Weights of a small transformer language model: width 320, 4396 steps.
MLP neurons of a small language model. Each row is named by its layer, matrix (gate and up: input weights) and neuron, and shows model dimensions 16-143. Each number is 128 + 24 x the weight over its row's rms, rounded and kept within 0 to 255. Numbers have three digits each. A neuron's up and down rows have the sign that makes its largest values positive.
After each neuron's rows, "fires on" lists the tokens most often at its 100 highest values on Wikipedia text that the model never trained on; "fires after" lists the tokens most often just before its 100 highest values on Wikipedia text that the model never trained on. A number after a token or word is its count.

L3.gate358:156149088131132169111103126147095116117119126143100136108139147137136089120138095139133087162139106141125135102141113124132119113169090114099103136093141119130127124129147096138105158169135155174127139127118097160120106194117134097098118050177146117113110074119129084118142155135106104091099123116147121162167117107142129134114147098115094116084115196105145095123134114118136097147130
L3.up358:115120152110114133132150124166141156127129158137115145119117124128103128117170145153119135163146118093089098110151119143135107096145137125157109124138127123113159143156137107102129125157128096165126117177175131121117126185135124116100125072098144136133136103123116158162123150101128168111122103178115143091095152092162115151119159121145103134114143112146137120148048157142155150154156
fires on: " " 54, " –" 9, " off" 5, "b" 4
fires after: " |" 47, " was" 4

L2.gate828:174133108157143118081105178145134148104110121170154160150120095130139142113102138160156144146144088089089132159140131122151147114126149112095084106118146179148121124147133134144123129112140129128107131162170114110101134083130141124137119096172119078111145128181136134141145111127151111136182130106126109122153124151193119144144158088133103140092138090136117149117138160144108101114108
L2.up828:146159128150152179128131159189146159100066142161133112143102155155126137130101140138170121154176136093136110148156122122171126120090123107100126121120144121146147123126138105160134096106131111135116169161147138096126153147124114126113129100137113097132123122149143085108164144164159176117145080100115145133148177141150140161150152104132129117152139092146147142109148122119116157153139
fires on: "D" 21, "M" 16, "E" 12, "J" 7, "H" 7
fires after: ".\n\n" 20, "==" 12, "\n\n" 10, " (" 8, "===" 8, " |\n" 8

L2.gate234:123081164144077144177126150130118098174132162156107120160082138106155148116099145105140171094114137126145093150123120129160119126114145098109085152142152122148129136167118080067155167124106111116117185147130148113086167089099135126150089130140157161112095112123172171067154125094135130133164103116136104131124155168123120141150095131156115123132110119132103091133150122143147106083129
L2.up234:096127124128120066163173146149157154122097114129130120162139124103152130095097156166130106147125115125168143157111104102133151123140129140093131122127142166130121124179123121096131156111105182088105075173121156140139097078115108077146148121135127140141123137116120159083156110105114154132170154140114118105128053121128104190142129117161161143174138137153120128120155126152118154142163
fires on: "With" 11, "with" 10, "in" 10, " By" 9, "f" 8, "At" 6
fires after: " (" 41, " \"" 17, "." 9, ")\n" 5, ".\n\n" 5

L7.gate149:120107146140143137138113070156092125114125131142134107122146120123163143122140132142095120113151123137116086162126125120133134132133181134125131108097129097112175125154127122115100147095119175109126173166149084113132158125135136125165116114097101111141154128142164064115126148140130112120135109190104149158135176118082100129160128120125135107149150149094091119121128142104162099105114
L7.up149:111094121140138151149135162101140130098142109143159112134156137098155120110117149140132121164144135091131094087114140140149096128128194106073143129117112133118132149130158094150103087114138171089177151113082083130165115102103155121121139141104159150143141144153118099147115071096115111183174098142127122134059118128146156133165105105119132114149147133113119128097065140118141169116125
fires on: "20" 63, "10" 7
fires after: " " 55, "–" 15

L9.gate768:106148180129140181143135107178122158138132135104118118155103125146136112108125104145172131117111155163097088153144145130126115136150130132121180156106153090101146104104145158147123103104129148105137129067123094129112128157138092157133075117096121107130085079081112132140149152118125112140106142098125117137130149140128119159103132134137113139183146096086114164130137179141128124121126
L9.up768:104118128119121088160080132130139104126102157104128188144085108087138088159123081088152094169113110135108141121141159104127149116114109117143070147152092100103143116116128121122122130116120122142114113091125134166112145143103122129164110146099112120115124168140162115088106088142156179137147114117147138125133166161120093098119129092106150156115152142100117148105137129112117116155105
fires on: " c" 22, " –" 21, " —" 18, " -" 5, " as" 5
fires after: " |" 51, " the" 14, " a" 4

L2.gate386:154103108145166107164153167106124163102133131130124158127098142113145116171166086156143165195117157121112103140121101145125159122117156085144125107129134139124101155104149066139120141128150110110115099105138128080168145124108107168157127148130111148159139104108150125068161156103140109135132078136160160114163111104145090115127154117128060139126136109144102115114137130122118188138136
L2.up386:147102101106118077142115122114146082143132112126127108101136098102143110105089215159151128133134110071107141172114136118117103108154140127115136156094148099129164142130148129091157135154134127152125137114100156160131137109132140137083186123114125098149190136101121080109173145172147151138130103125111130100148150096127110119096142134148184155073152134145133126156138097081103150154135
fires on: "M" 45, "B" 36, "m" 8, "b" 5, "O" 5
fires after: " \"" 22, ".\n\n" 13, "\n\n" 9, " (" 7, " ==\n" 6, "\n" 6

L7.gate688:169125170141128173162108147095134164125142075135137125110103131181165096116142138131170126132166146170139112141151117134163139095163157101162088149124146095106129163139130142106137137151107180185138148140094129155105120174121130089145140110154122137101108119183134128086129152143085127169125134121145144124102141142146149093120158105165122132166120105133101116157124143130152150163069
L7.up688:137147157156124113141118158107112108123197110093184127153149123119126127109093158146149141136121142147126124147133109119201134115123119090138084093146139134114135158149162118077124127099115156117133132158129150129113130139122119136056088146108068124113116153143137142099148135134167153092160146112103148178175138126111177121147115155127160118120135112149109101147150135147091154092097
fires on: "20" 54, " " 6, " far" 6, "==" 6, " high" 4
fires after: " " 48, ".\n\n" 8

L7.gate181:135132062127101143121106141150106127141141145157126123139118158080131107145129114118127108126124127109085115106150180129133099148146153114098160177175147082122105152071106104113103133130127148128120117096178127163174145162117160152107110150151105136122125139146110094144149127092125126136103137135147176102089118095108138108124160126087136158117145143146148137132147117139111115089143
L7.up181:108085129119115097150101125108138148147162098135127139181133185143128127084102173145110171152135121104097135131136112138112155089125148143132087126116099112173105111110142107142116123156113179181127161156111118144147161122123104153123110140144119106083128097126141090133110157143145110156140157109152146146128135136142113137102140112141085138145121140109153156138110152144174160136148
fires on: " " 36, " |" 18, "3" 5
fires after: " |" 35, " —" 17, " " 13

L2.gate770:147092158086090123135146117134130088132157145125124113131120113125151129136091163126152106121100103145148125120130132089154131124175155121113131139114186070130196150166085156152104132162125143103102147142160126119141124084123117091133170095173150118111125154090157132116124094136103164126082146106134122096100150118149110121101143107162133132154116102132144110069143138129143145128113
L2.up770:159135153143123157127135106154118146089115114101104131109129142127140194111145161093122099097121117130046127161130126114148122153143141112103141131121105148102121203164120152143116154146133132136139130153124135143106111144092119101145114111147153122124162160122135200139160130143137138117150099152114111103111162143166104132168096111108103090083148136144121115125136161191103115145114
fires on: "F" 43, "D" 28, "d" 11, "f" 6
fires after: " \"" 21, ".\n\n" 11, " (" 11, "===" 10, "==" 9, "\n\n" 7

L3.gate364:131134151150160115163092092134125121115167157125146154120147156128105111104139123148114079112122151158104121160133108097141197137110132177099148154118131118156114145127130139163122121175069105061105136073094126180111117138130148104139156110134127101120106105141117136126083112124046125138129178095135104154132134100122162153141102120131144120113091148107165109126104161114136127160105
L3.up364:113134145130107117163111168118160164125149181121131141135150159154104112161148122150146097112166186170120127113087121103171136137126153117148143118124121120106133142100123129164130088146057170132132151100103094166142180141147127076127124133180126130105148090154133139141101165122061116119159129149159098115104125119120143138116100133146140117130115115119137136157111179085119151116101
fires on: " " 36, " which" 11, " as" 8, " season" 7, "–" 6, "ib" 5
fires after: " |" 23, "|" 10, "–" 9, " in" 8, " s" 6

L7.gate766:150144110137124101155108184165158081139154119116088123155110153123094147120143143117158135160141125130135148112157144178131178092109157097110080140104075140146120158105123114163131144163147151139170108163154127121125159172130107087163131174142154126152181168117149123142119146083177190120089144142097173142105118141129113096094071154146161118102103100138118145097143130112126131131120
L7.up766:148106191122148123143103157132115109087101127095080170154122118109128103154139164110159127125140115118134161147128114127114118120139126150149133114158084163151155105121117112156144119141108130119146086151118154116110134124123133121119137082113129098110136139132142147129125145142133082128116137101135107099144109138143164116138112176199095127119167054172154113085116165129142191117097
fires on: "20" 78, "19" 19
fires after: " " 97

L3.gate618:154109101154122150075164142137130167171095163156106118072136139110172115162149135145135139100114118052142130139137111140095138137114112108132081135123118137155140120119096130144088095159130118115133130094134171171174092115120138122127146163144160129115142107145165141129152130144119164130141080097125128086151106133157121103161115094188121115110114117095131113120157093107121154091134
L3.up618:083162148099104095111153110150133162128124122137141091115142135127110137138119115096088155112097113148134130167112169121117162127081111105106127147114148144099117156099178131143141106129153147125096115120116142100130094114113108139105101141151083103141164155165149147164153084091073123128143115161158069136110155163131164122104130140149125136111150118156161167144111127100060129118140
fires on: " " 99
fires after: " January" 17, "," 16, " March" 11, " February" 10, " in" 10, " September" 7

L7.gate136:081100109133109128129096125126155126125130150100085151111090144143173118136096136170118104134124103122119131134074093141098112115133122122154090170120122171115115142150129128122149152119151113080156134123126124142151122105172130119088113157111153168132118125171131152118168095122140168126159088165142145103143100161153089076124118143144163119136142097143120076149180129138163129093085
L7.up136:175094110112112159101124147094149160121108142130127152085134161121102123173081127129136150163117110153126126121104117157124138125093129141135105132156101155180133102140094136141142141170137137072140118146133120116124130149136126122111093141084136166147116164156078105070155104102138128122167114129091153174084162126130118094111158140154120092150096103093123128136148146143123084111127
fires on: " " 86
fires after: " in" 38, " |" 34, "In" 6, "," 6, " " 4, ";" 4

L3.gate290:156201105175130123112122144123127095107114136161145136129106107146123131122182119181132127103166145138157115149154144146157118145110082126120094088130141116167091103115114096132114127133073157105096146140172166109103141123149142148135114168085121101165135151130145158178129113095146147146121159130134140127137144143135123150113138136136159132198076098145131144129100143150167154108138
L3.up290:163132135138119107121146104107136091157167081116138109161103090151127118135137119083094135131141128118103119115154131127109123120108074158103125147149113151150134135118109121102152133100119121148125168147154182133116141129137153149120174117128153124102127143173147109134148135124151139104135097116152146129125133094176144114111113149126166133156122139182132113167099114117172160104157
fires on: "20" 52, "===" 14, "ing" 5, " |\n\n" 4
fires after: " " 53, ".\n\n" 8, " cross" 5

L10.gate792:146145153117131133132116133127148117066158137108130122089154120131169125117174101169145122094137134146147151105128095095084108159101109111131188097124137101138098148103094151130127138130143182146122146106130149115119124120129103189142098125088091151135104123123152124170171175099113133134089142149168094134123121133106095165099165134117129123107140138137175169122111158125134150134097
L10.up792:114121146174150147125154074152132135144159136120148129114154139158113141136103133108134151177164125103156142138120134121127148130144136130124096143164122178117094099122126117107135126155112117165139137135120158077104161096135123079085160104122096122161126159111126095125125151119146131100133126120169090115120132093139163101111155129094178152148160113106080099134153168154138114089165
fires on: " " 59
fires after: " |" 59, " " 5

L7.gate760:180115129130148125131095112143120113143090160156106150150145140139160096120106147119096094136152134095146139138129120105103151100122066102090192125176129125088131113138134097112110132131103131125139122134125122119110143143100123108132130154096143097154168089144140086127154115081105114145123175178117150097156122115088096120142177112129112101124165150133127126143114136153127122166129
L7.up760:151162095127108140132134126113074135140154152150110145120132151127189113116146177143147112167122126095143122144082082111144165119115140135094135101141113136132114139148145155141123177125107163113119153126137157159128145112171186160171122121131143087107112177133149153127084128122118186127116119143129146150177154145121112135173131109129120111137165112152092113118155124147131124173119
fires on: "20" 51, "\n" 15, "19" 12, " |\n" 9, "tar" 5
fires after: " " 51, " An" 6, "\n" 5, "-" 4

L10.gate414:151137107108103098125120147153128160157101157110132166116195123109133097153148126088121100116137143129143099165115133094136097120155138145086142093047171148095151132149157107097162127152076156109145143120122122116138131144091110073106116161125121153122100122109139117111155128081141112114180112142139134131097155087128134164087106119122104137114172150100131144171108104122182151149109
L10.up414:149149118099124143125100140099145165133130095126153106107152099098139124166124092133138133136108102125125160129090141093137118084131102153130102067105108167147117115126117147118157140147101097147101113121154150148113076139159090116123118104100123145138149126076123117202178089117116130140142133118105105129094092096132141135106119108092093082110141151107150168117109097093101099124112
fires on: " " 53, " \"" 13, "," 7, " “" 4
fires after: " |" 46, "1" 7, " was" 4

L2.gate88:108151122123121163131136158141165145080151114154089172120151125102150125120148139123142072081131145159136122175122117182113139142120148127141136130139102147173116156108125107139115136144115096124132177135171134105162119131157144157116143141132104139162125144170120132116104114155141156125162109121102153106145103127110101176132128129118155182128126107090128070148124130151138147130093
L2.up88:111129099141106178123147140084121143109127107101098145143143097114099147102150166123104122075148102136100105184102110124141108123151138077152097152087156106117130131178154130123083103115154124162114138129171141167128117146154089141112119135151152143139093146134111152131106134143126119146145142139117155132129191136149088169112167107121149153165094126158102128154105178127111113111100
fires on: "et" 22, " same" 11, "or" 8, "if" 8, "k" 6
fires after: " the" 16, " k" 15, " K" 12, " T" 7, " F" 6, " E" 5

L7.gate294:144133131109177159083121141084091179163141137131107137110108148150156123119120137118154085128142141143136119164131129092132133132115127129134159152125154115138101137097078144096118183133135200129160171111160138100167128171137163160124102160122118124120113097121109127161153140147121151144111114129154149112171139132087144140130137065132120147167153112152107123162134156129158143146109
L7.up294:091129120171129184163127103082107164137138120113118131127121121163105110121145104132131107176089163127142139136165119143126130126124107110164130110123132144119117110154121090104159163170110140161096131096126100144153133122157125170130108133128108124156095094187105110112122147149118116129105118141150099106120144163117127122122105129090111122181124141155135140173094146111150146145138
fires on: "-" 22, " " 18, "|" 9, " game" 9, " b" 7, " c" 6
fires after: " the" 26, "\n" 18, " |" 11, " The" 10, "The" 8, ")\n" 5